Part of a small language model's weights: biases on query, key and value, 4918 steps.
MLP neurons of a small language model. Each row is named by its layer, matrix (down: output weights) and neuron, and shows model dimensions 336-527. Each number is 128 + 24 x the weight over its row's rms, rounded and kept within 0 to 255. Numbers have three digits each.
Before each neuron's rows, "raises" lists the tokens whose logits its output raises most directly, leaving later layers aside.

raises: "ist.", "ist and", "ists.", "ist", "ide"
L5.down2176:133114143121117142123129138125153108124133100138142123117134128121176094117101155146131143111159112148104147098095120133143157105119121166132054126131135154161120120168154105113163141095125174129134093104136113121105079129049156129115130116149106076068120123162179135108135131134140166158144157128168115103083123116108138102132115144128101153095130098110100082112115123138132157154110158123151078145166112120124112085173118126138111107132162145132125089159145128103156125171105142124131094129132112139178155133105105162140097135132124132099128131113133161111122163168122059140

raises: "bre", " to study", "ual", " how", "ulate"
L5.down1565:150148133106104136153134164122123143163127116140137119125149126145155162134145116123118145140092097096126148138110121132164145152156059157111145117168133140114129097130144144131156172135097125103153099113140111059108147169164126141141102094115125177118155077151122092146142096088142125123111112104104143125183112160156150134121131102086165078143130136094119101110123128155071132150132126155137119135115099096110138129173146164096123102138133161138112143154151169145131128142125134130129154152122167149124083123133124149158081111149119126139144091104115105181121114135117110113

raises: "m", "st", "burg", "pp", "mer"
L5.down133:178127086155107106132099101128167141104100103151117123122176117146178115129132132121144114134149120090116130155122097134095134097183093138114152095143129112132098161155137140157170141149134143105129139132195130120110114126117095110098151086144102150128175143110120104118143141119140105137104126120146135130158114148159165129082107136123131079155160124099125137131118116144120134158212132150141144128135140126118123147138148065102110127108115196155110106094110137164112102122135126143133117156125148125106092094128115147141111112151079066144142094168130102099108074151133138123

raises: " soundtrack", " album", " lyric", " music video", " songs"
L5.down1714:148129132106117083115085108152157125129130105125142153091176119143122085123167139144118169115119149149150159133136144137129153146126134144144171149111110153172068117098146115107134119155175115100126140128164093170145121158134142141133110213083131172146142113063132117127127123135103138111098119188129112160107140148125091095127142145087109125138124074115092155151147096100149138127096149167138122185088132148130130148112097096147111141139110088124109149067139154131123121113162097179140092110075139087123135123134094120153123143107130198097074152136140095117104180147121135112

raises: " continued", " then", " later", " delay", " subsequently"
L5.down441:127118158147120123148117117130133135156122118141110131133106141164123137132099109117113130151160195136116100139143157111149133145118090150130145127109142108153156154157126137134127120162116115068136174115123138082154118099118072131157092139119111136106125136146171128116101132094178106177103105138097134100148188138113125128115133148114126121121140136116147119121157140153128139110127126141112149116101138160131121164114122118129155106092134106150131115113102135119108130129113153119125134120139125082144158132116165090140168104137146103129130146150121110115114133099130126125

raises: " single", " CD", " album", " a single", " song"
L5.down98:149112126132101104101131170109094126123156155143125139105128135130181111137131124128121113126108159089133076115110097119157132124164148149131152118125092127116119135147099129061163095151137114173089097137166187118171113147125148118125130107105173167106154165169147131118114136172065177109115118075141114110116129142151156145106098167149129145125157090146174145129100142140113134147086130097124158131141121136154109165159136126107134168128154109122112128135139132129121087144155149137126119125119119153189150114136147161189120134115144138147121128104120126110115108107095121130

raises: "ured", "eded", "led", "ored", " built"
L5.down1233:111135123107125118101094119086099139110116113120111114122096140169078173149141071159157175115106129110108116120123088153146143118137165133119133134109141142162123171112105173130141128145105115114105139125145131124138128103151160109136156110155123124089107112144080134118133112133128134151151090120125138188130169143118105147102121130148153160100147150122107111098132100138091101104125128113118092140164160138138111118163126129168129135122137092127147155176149118134122091104168142091131139081114162101087099136136119117094099145151124127129107122104110134119116135126133180127

raises: "- ", "-", "05", "1", "01"
L5.down2666:131119126108134107142148152113119149125097129134080169132144098104147104117092118125095132096111142142153169144138133167108121131123119112111153143140148146119109147139133144167114150089118165098141112159132164107151122119147151133123150126121098100121162124136139103117115133111127161142151136138122106122152110115141121134125131160122157109110130114122120105142104141089124117120107147100148139150152146149139158136173072139106127148121119109138116111103156149123146093138105136108195148126093122164142110131099153149152137151124123100155101140107114143118170128139080134113